Weights of a small GPT-style language model, trained from scratch on English Wikipedia.
Architecture: LayerNorm before each block, biases, untied embeddings, attention and MLP in parallel, capped logits.
MLP neurons of a small language model. Each row is named by its layer, matrix (up: input weights; down: output weights) and neuron, and shows model dimensions 16-111. Each number is 128 + 32 x the weight over its row's rms, rounded and kept within 0 to 255.
After each neuron's rows, "fires on" lists the tokens most often at its 100 highest values on Wikipedia text that the model never trained on; "fires after" lists the tokens most often just before its 100 highest values on Wikipedia text that the model never trained on.

L8.up872 [168 156 108 104  92  82 166 160 128 173 107 140 123 105  92 132  63 121 188  68 132 158 138  70 118 125 105 105 154  88  77 104 110  88 103 199 109 138 100  71 155 161 147 145  80 143 144 132 105 113 129 146 118 146  74 133 100  63 221 138  22  92 114 104 177  94 159 107 103  82 143 163 133 148 184 166  92 120 101 126 154 126 110 147  75  88 116 185 162 174 141 153 138 138 137 167]
L8.down872 [ 80 168 131  60 157 131  91 181  98 128  80  74 209 103 104 106 102 152 126  97 120 155  93 211 127 109 159 150 138 132 136 102 107 118 187  93 129 128  67 108 140 213 139  67  90 142 195 126  99 187  39 146 180 118 118  70 124  92  85 139  90 142  81 132 152 155 146 113  60 103 134 125 136 134 171 127 130 118 116 110 169 113 146 107 108 124 142 131 178 139 146 153 154 140 180 119]
fires on: "1", "9", "8", "4", "2", "5"
fires after: "1", "9", "7", "3", "2", "6"

L4.up556 [115 136 101 111 171 185 142 164 167 139 132 116 120 165 140 104 144  91 154 163 155 153 125 179 130 158 166  85 142 161  85 184 184  87 120 110 170 155 124 130 145 142 142 121 161 123 142  85 151 154  93  64 143  80 125 195 133 171 114 137  81  47 172 152 160 125 130 180 168  98 104 127 141  87 186 129 206 181 112  98 145 145 150 138 142 150 107  94 116 133 142 119 144 180 150 115]
L4.down556 [116 122 108 125 157 165 144 178  88 134 166  76  44 127 130 112 113 172  89 135 140  74 145 180  94 156 149 160 113 111 108 122 116 154 113 159  80 164 105 134 126 128 155 106  67 160  73 157 152 125 147 145 157 170 146 111 109 111 115 100 140 115 210 151  55 169 171 156 154 134 214 143 172 118 127  71 147 121  69 137  87  90 150 150 143 102  90 124 114 172  76 167 204 141 100  96]
fires on: "ot", "/", "ary", "um", " of"
fires after: " M", " m", "r", "4", " one"

L4.up354 [109 140 149 157 137  74  93 154 125 132 121 151  96 194  68 110 124 132 129 197 156 171 109 117 103 114 114  92  84 125  92  94  47 124 157 118 141 114  88 127 136 111 100 137 149 135 141  73 144  70  48 116 145 149 150 129  97 113 130 130 148 117 119 121 145 173 122 111 130 112  88  80 142 121 153 127 120 159 121 124 125 113  98 165 124 133 102 102 167 145 161 112  56 127  90  99]
L4.down354 [ 68 151 110 192 129 141 115  93  70 150 126 171 142 176 104 102 149 146 105 102 110 131 144 118 150  41  78 128 139 114  81 125 163 121 119 138 200 118 159  97 132  93  89 126  95  86  55 179 136 120  81 126  92 113 119 115 118 150 118 139 108 129 132 143 122 167 125 115 146 133 147 130 105 151 152 137 150 111 147 140 131 140 158 138 178  81 184 127 153  61 156 114  52 137 177 132]
fires on: "amp", "ot", "oin", "ach"
fires after: " c", " C", " p", " e", " en", "uc"

L5.up633 [134 122 176 138  18 106 173  93 129 102 123 142 170 135 106  95 172 155  81 143 158 147 128  95  77 106  97 111  91 115 126 135  96 117  90 117 140 107 165 148 127 144 146 104 141 120 199  94  92 165  97 157 104 115 137 141 100 113 123  76 129 104 127 180 138 108  47  92 131 121 136 175 109 154  93 141 193  90 122 102 167 108 143 131 152 140 104 112  85  71  85  67 124 118  92  91]
L5.down633 [167 110 148 131 117 133 128 111 112 150 125 133 100 114 107 136 110 149  91  82 110  96 135 147 122 138  98 166 128 131 125 110  70 186 175 125 113 118  72 132  98 145 156 134 197 146 164 101 116 217  86 120  52 134 128 110  81 121 128  97 186 133 135 137 179 134 129  96  81 154 119 100  68 114  94  99 142 122  81 107 147  95 189 139 173 154  58  62 156 135 116 157 174 158 124 154]
fires on: "0", "ap", "ate", "f"
fires after: " ", " r", " R", " dif", "_{", " d"

L4.up529 [104 166 107  92 118 134 130 154 170 144 131 153 105  87 120 185 114  62 116 152 115 164 110 128  81 141 179  47 121 148  78 146 144 133 117 192 162 144 161 166  97  98 109 135 111 139 133 121 185 141 138 147 146  90 150 121 104 159 106  94  91  78  86 122  68 122  96  64 159 146 165  89 125 169 127  91 119  89 132 166 136 177 144 120 131 170 147  89  96 176 102 106 144 111 195 150]
L4.down529 [119 134  65 116  77 179 157 145 153 147 114 117 163 132 207 115 166  57  52 134 148 143 157 163 120 134 109 133 111 125 120 103 120 116  62  92 167 153 139 211 123  94 129 142 171 152 123 128 150 128 103  83 125  75 175 171 125 169 103 136 159 127  62  87 129 136  87 146 158 105 105  75 122 142 171 138 146  86 120 138 121 127 114 154 156 144 142 113 116 109 137 181  86 118 161  92]
fires on: "ost", "ased", "us", "ord", "ound", "att"
fires after: " b", " B", " C", "u"

L9.up846 [131 211 151 121 165 166  83  54 108 113 107  91 175 135 162  82 114  78 181 125 112  64 172 143 120 131 153  92 132 131 131 122 173  98 133 165 110 138 163 157 156  71  89 133  87 138 149 151 131 106 140 178 193 173 140  92 113  96 116 176 119 115 161 119 148 151 147 131  85 126 128 160 124  77 165 112 100 108  91 119 151 109 155 113 182 110 105 135 136 137  82  87 129 143 105 134]
L9.down846 [144 159 169 146  90 158 156 197 122  85  90 132 162 114 125  88 159 121 134 143  94  73 138  84 117 183  95 153  94 167 101 171 116 165 158 169 183 151 133 140 188 166 151 147 166 122 169  98 133 116  95 122 151 155 123 150 160 115 115 133 110 153  92 131  95  79 109 114  84  96 126 139 163 139 102 139  52 102 145 151 139  88 162 112 168  76 133 118 183 144 136 177 111 166 154 110]
fires on: "9", "8", "orn", "uss", "1", "7"
fires after: "1", "if", " R", " "

L6.up79 [142 158 161 143 111 187 126 125 116 105 171  88 158 157 136 205 162 133 149  97  95 158 116  96 171  83 103  94 154 153  80  52  37 110 158 153 115  82 130 121 126  93 182 119 131 134 118 101 158 101 109  99 111  83  82 107 163 106 162  89 129 147 188 189 185 107 147 140 126 155 142 129 126 114  78 122 159 116  85 113 151 108 140  83  95  86 107 149 119 148 116 133  92 111 137 167]
L6.down79 [ 83 151 130 174 101 188 125 170 140  81 150 190 178 170 151 149 133  76 107 166 133  72  96  98 216 144 142 108 117 125 125  99  99  89 117 129 144 150 117 121 115  98 104 120  85 135 145 185 128 157 128 152 162 123 150 101 113 199 177 132 179 114 170 100 158 133 162  87 171 173 100 133  98 144 141 164 109  90 125  94 115 113 151 120 136  92 156  92  88  88 149 105  84 105 149 169]
fires on: "an", "as", " States", "t", "ion"
fires after: "ist", " United", " an", "un", "ad", " count"

L6.up370 [122 100  86 140 149 133 125  94 106 126 172 142 127 113 156 102  92  94 120  82  94 135 132 120 138 144 101  77  94  90  85  92 114  95 154 176 112 150  93 133 112 103 145  99 145 144 172 172 145 139 160 122 152  77 150 143  93 119 148 150  99 180 138 158 161 116 174  57 137 135 139 119 115 121 200  52 125 134 157 146 158 158 165 149 116 131 123 117 166  68 130 118 132  87  97 131]
L6.down370 [108  96 125  77 121 113 148 117  66  87  98 119 217  57 125  98 148 122 111 175 138 142  58 159 117 108 112 186 114 144 163 133 180  72 122 129 100 164  90 125 152 202 138 115 112 119 104 110 114 101 120 114 143 127 105 108 141 141 125 147 164  90 144 143 154 128 135 115  40 172  60 153 109 132 162 188  89  95  74 163 186 145 119  64 155 112 114 154 127 111 136 173 134 140 215 139]
fires on: "9", "4", "3", "0", "st", "2"
fires after: "0", "or", "5", "9", "7", "2"

L4.up850 [ 93 125 128 126 188 103 176 103 149  87 130 153 184 108 151 101 170  97  76 129 142 117 156 140  85 102  83  67 108 100 135 222  49 106  80  88  99 120 154 152  93 142 164  95 170 122 136 164  82  92 108 140 153 144 165 135 115 173  83 104 107 139  93 175 158 174 140 169 100 148 146 173 117 181  88  67 167 119 152 165 176 140 116 105 188  87  94 140 115  92 110 140 163 147 134 159]
L4.down850 [ 94 117  81 126 130  92 117 149 147 112  93 157  98 105 120  91 157 141  82 171 141  89 119  54 135 148 132  86 111 120 120 138 193 193 143  86 120 148 168 120 124 114 147 142 145 126 197 154 153 120  53 102 122  87 132 113 147 110 121 132 158 118 160 106 104 116 129 136 108  79  96 142 103 151 160  72 161  72 142 181  78  96  84  99  74 177 181  79 144 128 140 163 186 112 158 101]
fires on: "ul", "o", "stru", " includ", "f", "ap"
fires after: " R", " con", " r", "es", " res"

L3.up616 [112 117 148 122 134  99 121 124  95 148 134 121 181 128  91 178 186 149 154 125 162 159 124  73 161  68  88 135 127 109  81 124 116 124 120  75  97  88 126 141 127 138 108 126 114 114 154 124 127 127 129 129 171 181 123 104 134 168 112 144 109 133 120 204  94  81 143 181 118 153 104 143  87  16 163  94  89 169  91 143 160 126  97  82  98 151 101 102 153 163 125 135  64 159  51 118]
L3.down616 [109  76 162 103 139 130 137 164  77 136 119 124 123 155 122 118 130 115 174 114 170 115 180  89 159 159  72 174 109  85  94 179 135  97  68 170  72 152 166 140 165 178 133  87 124 141 105 130 116 118 120 167 134 169 152 130 120  89 178 133 171 117 112  93  95 133 130 169 130 163 122 152 162 169 163 102  79 102  99 107 126 211 152 111 106  96  46 161 170 165 104 131 135 111 148 101]
fires on: "stit", " as", "iet", "ee", " stud", " school"
fires after: "oc", " con", " in", " In", "ed", " w"

L6.up901 [123 132 113 130 114 106 109  65 130 108 167 106 128 134 148 186  98 128  97 142  97 138  95 103 139 124 135 127 130 143 147  64 107 112 164 156 165 110 137 108 100 126 140 108 169  84  76 100 129  73  92 130 117 111 116 116 144 132 187 154 129  82 140 163 181  96  78 181 158 141  93  92 116  90  81 125 220 174 106  94 195 107 114  87 161 139 131 106 110 104 197 115 189  96 117  85]
L6.down901 [119  83  70 166 121 146 140 158 131 146  84 139 159 109  99 137  74 152  95 146 126 124  85 117 102  83 159 183 154 154 145 124 121 170  82 127  86 104 103 191  92 123 182 137  85 130  73 114 164 110  88 135 108  91 125  86 208  84 193 117 205 177 131 109  90 152 137 124 138 117 109  98 147  42 124 142 148 111 217  33 129 148  93 104 107  79 165 153 114  98  78 165 151 122  83  98]
fires on: "ch", "p", "n", "le", "l", "k"
fires after: "ch", " te", " g", " E", "y", " Te"

L5.up415 [155 126 124 105  91 114 142 163 108 190 166 120 136 141 158 157 187 115 133  86  68 131 177 115 129 111 138 129 163 199 159 118 132 130 109 185 136 115 124 124 118 154 148 131 125 140 191 172 157 107 156  99 143 156  95 118  76 142 119 114 127  80 120 140 127 160 101 116  70 143 127 126 138 162 112  90 167 180 103 149  79 139  98 139 112 110 102 105 100  51  60 133 124 101 136 142]
L5.down415 [130  83  90 102 123 113  82 145  70 145 143 193 136 138 134  94 146  95 129 152 123 211 130  75 121 152 195 148 105 162 141 145 161 121 145 149 120 157 143  99 141  96 110 126 138 130 106 187 132 151  72 117 158 137  67 196 172 111 131 107 162 137 162 112 131  84 160 107 145 149 118 138 183  49  79 139 139 130 188  88 155  82  53 112 141 203 138  86 147 127 120 128 143  75  90 174]
fires on: "y", "en", "ass", "own", ".", ":"
fires after: " b", " B", " T", "B", "w", "ite"

L4.up185 [142 117 168  91 141 176 146 119 140 135 115 116 117 187 138 111 108 122 132 110 188  98 110 155 170 133  80 158  92  94 182 122 117 184 163 149 126  73  88 159  99 127 193 109  72 153 133 173 144 131 105 137  81 120  63 153 157 156 112  70 171 155 175 142 157 130 170 100 138 171 196 119 162 145 189 145 141 214 135 131 184 107  41 108 102 124 189 134 120 165 105 141 168 105 120 130]
L4.down185 [109 155 119 105 189 119 132 115 161 141 186 181  65 119 105 191 196 174 161 123 135 132 126  76 152 182 143 121  91 183  93 179 138  97 148  73 174 115  62 122 171 168 122 106  99 138  97 107 162 188 132 196 158 133 107 133 119 145 142 123 144 158  99 187 128 166 113 125 182 101  87 132 131 126  77 161 141  54 129 113 130 131 138  92 122 123  99 101 149  85 100 162 136 112 135 170]
fires on: "id", "ur", "m", "or", "u", "iv"
fires after: "cc", " acc", " res", " ev", "om", " Lab"

L4.up551 [114 172 175 137  99 102 192 129 174 124  98 159 165 128 116 157 151 164 117 152 130 168 124 129 136 140 175  88 109  76 158 105 102  89  85  74 121 160 154 119  92 172 131 136 100 191 127 148 150  94  96 117 190 214 144 140 179 199 164 147 111 113  95 115 162 112 127 115 100  47 152 181 153 117 165 129 118 173 144 133 106 135  84 101 162 109 140 180 101 114 109 150 169  75  81 117]
L4.down551 [101 144 124 115 126  97 157 128 107 101 148 115 201 118 109 132 110 107 145 150 180 128 104  94 190 171  99 109 161  92 163 122  93 186 133 144 100 147 122  86 140 207 136 133  73 148 130  92 134 101  71 152 164 148 130 116 151 140 191 133 141 189 132  92 153 145 120 117 132 135 132 139 149 143 181 157  90 161 128 151 121 149 100  93 134 135 170  91 112 123 157 189 128 116  88  93]
fires on: "c", "ch", " be", "ce", "cl"
fires after: " en", " S", " s", "ad", "th", " cons"

L5.up55 [163 139 166 104 128  93 191  76 147 176 111 184 172 109 165 149 126  79 187  76 106 120 134 102  77 167 147 114 147 100 156 110 143 131 140  78  88 156 170 127 164  95 130 144  95 120 118 124 134  72 115 174 199  93 181 119  92 140 184 102 110 135 121 125 155  87  69 144 142  96 156  73 110  84 137 166 152 167 131 124 121 106  97 160 177 149 121 173 165 172 129 136 126 162 126  96]
L5.down55 [147 103 113 126 166  52 132 157  91 142 131  31 167 133 166 110 112 108  92  86 123  57 141 173 127 112 159 170 126  88 168 134  97 138 137 159 130 136 127 123 119 205 144 177  60 159 152 140 124 151 117 147 101 149 148 148 131 127 105 121 123 178  65  98 184 122 143 165 101  75 120 155 144 175 100 135  47 118 180 151 131  98 111 117 135 130 142  97  98  82 143 135  86 130 157 126]
fires on: "p", "ge", " being", "c", " Year", "id"
fires after: " a", " un", "A", "|", " over", " A"

L5.up910 [ 90 120 218 142 127 118 118  93 104 130 127  89 151 153 106 177  96 107  67  87 134 152 144 170 119 140 137  70  98 135 147 108 152 155 136 150  70  87 171 150 126 140 167 152 195 116 143 158 149 138  60 125 133 171  67 146 157 141  58  94 183 146 129 124 189  90  93  70  95 144 184  95 137 151 175 121 153  92 113 147 114 122 163 135  90 162  88 131 101 131 121 165 141  92 117 168]
L5.down910 [148 100 113 117 132 168 126 167 108  94 134 120 168 144 164 157 177 150 127 142  72  87  57 112  78 172 109 161 150 141 132 174 127 106 123 114 156 197 148 130 106  96  90 117 115  86 197  87 116 190 118 151 122 151  85 164 176 130  97 101 152 195 106  34 157  89  91 116 167 162 174 100 142 107 137 141 114 112 137  38 177 172 141 113 121 133 157 132 117 127 129 141 153 161  63  99]
fires on: "ad", "id", "m", "8", ":"
fires after: " r", " ev", " St", " res", " R", "re"

L6.up524 [164 128  87 119 129 140 112  88 192 109 116 122 140 164 145 116 128 107 110 119  93  80 164 157 138  93 149 180 189  81 144  76 100 135 131 168 142 117 165 109 138 178 125  69 111 134 148  62 174 145  83 138 171 151 128 152  83 169 127  76 115 132 132 126 142 105 129 145 167 166 179 118 176 103  93 133 166 130 102 116 121 119 197 139 137 113  90  97 113 118 121  75 135  73  51 124]
L6.down524 [151 118 161 149  92 104 130  89 170 107 140 186 150 160 107 129 145 181  96  88 179 188  73 135  81  84 150  54  77 113 175 178 118 109 118 165 105 168 105 206 137 161 164 141 155 115 112 141 118 112 179 159 129 105 122  83  85  82 107 107 155 134 121 198 117 121 123  48 115 148 143 156 138 118 133 129 136 117 117 143 136 129 170 145  98  38 169 122 124 163 105  91 125 119 137 138]
fires on: "k", "z", "p", "le", "ce", "at"
fires after: "ree", " as", " ra", "y", " Bra", "ra"

L9.up706 [148 106 120 118 110 192 157 152 195 155  81 137 123 105 171  84 100 119  94 195 175  93  99 193  96 189 152  83 140  97 187  95 134 156 130 112 178 104 135  89 117 179 168 129 159  56 144 100 129 109 159  87 133 143  90 144 136 141 136 150 173 141 155 178  94 150 125 167 104 134 134  81 112 161 130 145 107 164 155 129 154  99 105 171 113 131 119 158 128  79 155 196  54 179 118 109]
L9.down706 [178  96 136 106 154 199 127 146 165 147 104 150 113 151 123 142 118 134  66 166 153 115  82 122  83 152 113 190 144 100 106 116 126 204 107  95  87  98 132 121 122 120 103 125  75 123 115  75  96 171 129 125 142 104 138 129 205 103 105 144  87  95  61 147 111 140 149 167 158 118 112 139 141 170 102 152 168 141 152 133 158 142 149 113  93 151 117 170 163 140 101 149  99 100  69 131]
fires on: " New", " V", " W", " Mich", " K", " O"
fires after: ",", " of", " in", " and", " W"

L4.up304 [157 134 157  99  85  81 151 189 125 123 110 110 126 139 136 144 167 130  83  94 111  92 132  87 142 162 129 152 128 106 199 167 127 151 168 116 163 105 139 193  79 106 108 116 191 107 123  84 139 152 135 134 104 154  59  90 128 152 118 131  80 153 187  95 167  75 133 149 150 155 109 163 169 135 123  82 124  72 204 168 170 163 118 109 124 164 144 198 140 155 163 133  93 118  80 155]
L4.down304 [186 145 138 119 129 134  87 138 125 121 154 162 159 184  89  51 190 161 113 184 120 113 169 145 141 137 101 115 137 159 109 168 131 170 120 145 163 135 120  81 132  61 134 119 138  74 177  90 142 139  87 116  90 129 114 156 124 150 148 142 156 100  77 144 177  80 145 121  66 135 125  87 163  79 171 144  96 169 167 138  86 103 154 104 148 148 111  71 111 123 141  99  74 120  67 152]
fires on: "ad", "p", "ut", "ed", "ve"
fires after: "l", "p", "'", "il", "ol", "it"

L8.up688 [136 160 152  94 162 148  96 142 107 130 189  76  55 128 130  99 145 165 120  91 124 138 148 115 130 116 122 146  86 112 120 139  96  92 111 199  95  52 127 111 129 119 155 183  97 133 155 105 116 190 136 136 145 157 118  93  51 109 144 170 147 139 117 138 161 119 113 165 174 123 109 145 133 103 147 144  85 158 101 152 126  83 158 113 130 123 110 128  90 112  77 126 147  81 141 191]
L8.down688 [129 122 162  91  91 107  97 171 126  90 126 127 109 137 115 111 124  92 136 172  97  66 112 147 165 115 165 112 125 168 143  74  87 132  95 122 129 214 138  67 190 127 136 160  59 136 144 107  85 152 112 111  67 150 108  93  64  85 121 178 116 183 132  92 166  81 115 117 109 145 145  85 161 106 147 183 116 152 144 161  31 123 160 122 199 147 118 130 173  77 116 130 115 188 154 155]
fires on: "1", " r", "oc"
fires after: " ", " v", "=="

L5.up327 [148 168 148 137  60 160 160  81 118 145 134 108  87 122 187 103 132 136 139 155 129 113 143 111 112 144 124  97 146 118 207  87 107 140 147 106 174 105 148 143 100 121 149 124 113 145 105 111 139 109 111 108 106 140 159  75  77  93 125 146 154 113 121 160 131 132 118 124 128 128 114 140  36  55 189 166 125 132 168 135 153 120  96  88 153 101  52 110 119 156 134 173 188 153 115 125]
L5.down327 [120 141 147  88  73 107 132 129 141 143 121 109 161 125 101  99 163 129 137 103 181 154 129 103 179  94 132  91 124 111 154 110 104 158 134 195 116 138 177 132 118 143 113 189  45 144 111 164 108 154  86 137 157 172 196 121  32 111 135 173 127 145 122  96 136 110 160 145 125 153 103 134 127 138 111 130  59 121 112 100 146 149 138 180 164 106  89  97 156  74 157 161 145 170 138 144]
fires on: "ol", "it", "um", "oc"
fires after: " v", " l", " m", "ol", "os", "em"

L9.up756 [152 106  98 200 116 131 128  64 192 107 119  89 133 136 123  80 141  95  65 147 157 101 141 177 129 150 151  95 157 158 154 125 152  75 110  52 127  85  91  87 137 166 196 131  98 101 168 139 115 118 172 129  65 117 194 110 177 138 132  99 131 141  76 184 120 138 130  78  78 178 164 104 125  54 154 118 108 179 165 177  65  81  87 162 102 124 126 149 169 130 139 121  91 138  56 114]
L9.down756 [172 145  91  66 148 156  84 100 169  89 148  79 172 130 144 168 138 102  80 134 161  68 141 133 182 100  80 129 132 120 133 110 115 115 112 124 115 114 117 103 155 216  77  75  81 120 187 147 123 135 185 150 119 137 146 102 146 145 140 115 150 116 127 126 151 157 126 177  73 109 141 127 161 189 105 122 123 136 144 174  70  91 154 161 145  88 161 120 183 105 152 123 136  99  79 200]
fires on: " New", " N", " Mich", " U", " Austral"
fires after: ",", " of", " in", " |", ":"

L5.up179 [120 107 121  87  57 142 158 166 169  85 106 135 158 115 144 152 139 149 106 140 136 155  70  72 112 109 168 134 142 122 120 161 125 108  93  93  98  84 176  81 159 103 196 112 174 102 172  92 175  98 181 118 124 176  96 100 171 168 149 117  75 125 132 111 100  73 157 149  73 128 123 139 156 129 153 102  91 170 159  94 136  80  95 162  94 165 113 118  84 144 159 179 107 108  61 117]
L5.down179 [ 97  97  89 166 121 148  88 184 111 101 149 161 174 117 169 198  97 101 122 124 134 117 141 165 124 153 144 123  84 108 145 176 137 178 148 129 124  85 157 177  97 147 111 120  44 181  99  91 141 128 101 118 139 113 150  97 153  61 132 107 105 127  91 152 166 128 128  81 136  84 164  69 151 142 140 160  62 173 134 120 144 118 152 134  83 204 102 137 145 130  85 142  79 134 115 146]
fires on: "n", "w", "m", "ch", "le", "c"
fires after: " S", " K", " t", " s", " sp"

L4.up11 [126  98 152 109 132 147  94 119 139 115 127 128 124 115 122 112 143 145 109 102 146  55 106 184 195 133 141 176 159  84  82  62 129 128 130  92 171 118 160 114 106  86 150 156 115 165 148 112 139  89 111 104 113 119 130  64 123 108 102 118 156 168  84 168 122  92 201 141 121  76 163  66 175 214 130 125 192 125  77 103 147 162 145 116 150 156 161 126  80 147 131 147 156 203 121 121]
L4.down11 [145  99 144  58 162 119 165 151 148  61 143  95 110 158 139  77 163  95 155  98 175 167 149 126 168 160 154 172 147 133 108 133  81 109  78 149 167 103 146 152  66 123 118  62  99 183 122 112 164  80 127 144 167  98 166 106 101  99 101 112 155 156  76 132 105  75 175 104 133  85 136  86 138 175 179 142  52  87 126 109 134 127  86 104 175  75 141 103 160 129 125 186 113  93  98 124]
fires on: "ch", "che", "he", "t", " w"
fires after: " Ar", " ar", " C", "is", "att"

L3.up189 [153 153 135 137 102  92 159 190 141  88 105  75 120 140  99 128 103 128 153 165 156  76  54 132 138 139 150  95 118 130  77 164 146  74 136  95 136 117  85 184 118 137 115 143 146 133 175 124 127 157  99 108 152 126 141 171 140 186 169  82  88  80  64  90 138 127  93  97 170 108 119  77  91  84  80 158 161 118 157 178 133  78  89  88 178 153 115  49 134 122 129 152 108 148 153 143]
L3.down189 [ 95 106 104 137 126 205 145 152  97  85 159 133  93  79  90 113 148 167  84  87  92 127 144 157 177 132 136  91 108 109 137 178 125  87 130 143 179 160 107 167 162 178  95 135 111 120 165  59 128 128  88 126 100 141 126 134 126 165 141 162  86 126 138  71 109 121 131 118 164 127 186  64 142 153 109 162 114 125 112 184 166 118 134 130 132 176 183  92 106  80 161 163 119 104  83 130]
fires on: "e", "us"
fires after: "b", "st", "H", " b"

L3.up566 [103 115 137 108 155 117 147  94 153  92 136 146 148 140  69 127  97 199 152 150 169 123 143 139 136 118 160  80  87 191 117 124 140 115 111  69  94 130 163 138 140 121  93 147 120 108 133 112  96 161 150 137 155 101 158 126 108 128 113 161 118 112 116 131  97 182 108 158 153 181 125 137 138  41 144  86 110 167 141 166 103  91  96 118 109 152 130 167 179 198 144  80 114  92 153 126]
L3.down566 [192 112 140 103  92 138  77 121  92 138 144 132 144  90 168 152 176  94 125  94 128 122 170 146 149  93 102 125 197 143 133 154 131 142 117 150 137  89 106 161 121 181 131  95 117 114 123 142 130  91  54 190 122 139 131 156 121 151 149 116 148 104  80  76 146 110 109 189 162 125  86 144 141 155 103 163 189 174  68 123 146 159 180 114 139 105 187  51 152  85 125 134 143 125 147 114]
fires on: " of", " as", "iet", "ied", ",", " un"
fires after: " University", " stud", "oc", "ed", " ("

L3.up318 [ 65 207 152 113  97 135 139  44 138  86 110  81 170 119  54 162 107 130 173 159 162 114 137  66 126 109 156  94  93 140  88 106 169 101  91 104 186  54 115 120 133  67 121 101 108 142 147 123 116 105 149 130 110 115 162  89 125 116 156  89 151 135 129 119  79 113  74 118  87 152 107  91  95  62 139 102 141 151 127 166 159 148  96  88 150 133 141 127 135 160 116  94 118 123  98 105]
L3.down318 [ 56 166 143 154  94 120 156 101 125  64 144  93  93  89  96 165 140 112 191 123 167 103 130  52  71 161 110  82 130 125 121 155 153  77 116 121 164  90 157 117 118 151 210 155  84 127 165 136 159 175 136 120 125 168 184 113  79 124 181  63 177  49 121 126 132 115 139 102 100 111  82 197 148  60  98 112 105 130 139 151  32 142  99  98 137 146 152  80  82 134 161 169 103 142 110 104]
fires on: "==\n", "==", ".\n\n", " while", " ==\n"
fires after: ".\n\n", "ography", " career", "ation", " life"

L6.up628 [124 136 137 141 179 183 112 107  87 117 127 114 159 174 153 121 126  87 111 131 122 101 120 129  49 116 141 103 125  67 140 102 112  99 150  73  95 157 140  91 136 227 123  40  93 153  43 197 139 109 107 122 150 168 123 137 107 142 105 192  89 133 125 104 128 147  96  98  81 144  95 173  86 138 181 122 133 152 105  51 106 123 108 160 131 112 119 128 168 153 123 117  91  80 120 168]
L6.down628 [152 139 119 108 173 179 114 126 103  67 117 145  97 146 100 174 153 130 122  74 149  67 101 111 199 134 129 170 109  90 142  90 103 156 177 169 126 145  98  87 143 136 103 194  47 121  78 191 142 132 119 161 102 108 140 129 135 120 104 167 138 131  73 129 142 130 132  90 124 145 118 111 106 176  61 130 126 130  65  66 130 126 103  85 172 187 115 153 179 112 169 157 121 120 119 141]
fires on: "m", "p", " M", "ong", "S", "r"
fires after: "-", ".", " al", " cont", " \"", "=="

L4.up252 [153 135  78  72 135 190 137  93 131 139 157 180 136 111 111 166 165 135 115 116 135 110 134  83 171  75 120  71 139 140 137 157  69  90  80 157 123  84  99  90 146 163 166 121 170  87 139 160 146 110 135 132  83 123  27 178 110 153 134 103 111  72 141  94 142  72 113 123  97 140 132 156  89 133 139 128 117 170 121 146 131 130 120 116 109 102 152  75 102 117 140 134 154 158 192 110]
L4.down252 [111 167  96 142 175 121 103 165 163 128  98 110  81 142 129 106 175 166 174 123 149 156 115 103 141 158 182 103  86 146 127 171 146 106 145  90 182 133 124 146 164 182 110 121  98 164 149 114  50  87 145  93 129  83 108 156 156 125  74 168 110  62  87 110 189 134 137 106  88  79 136 143 173 146 123 181 172 101  92 125 130  94 134 102 149 110 174 150 164 139 134 105 115  90  55 108]
fires on: ".", "il", "'", "uring", "ing", ":"
fires after: " ra", " B", " A", " D", "ies", " b"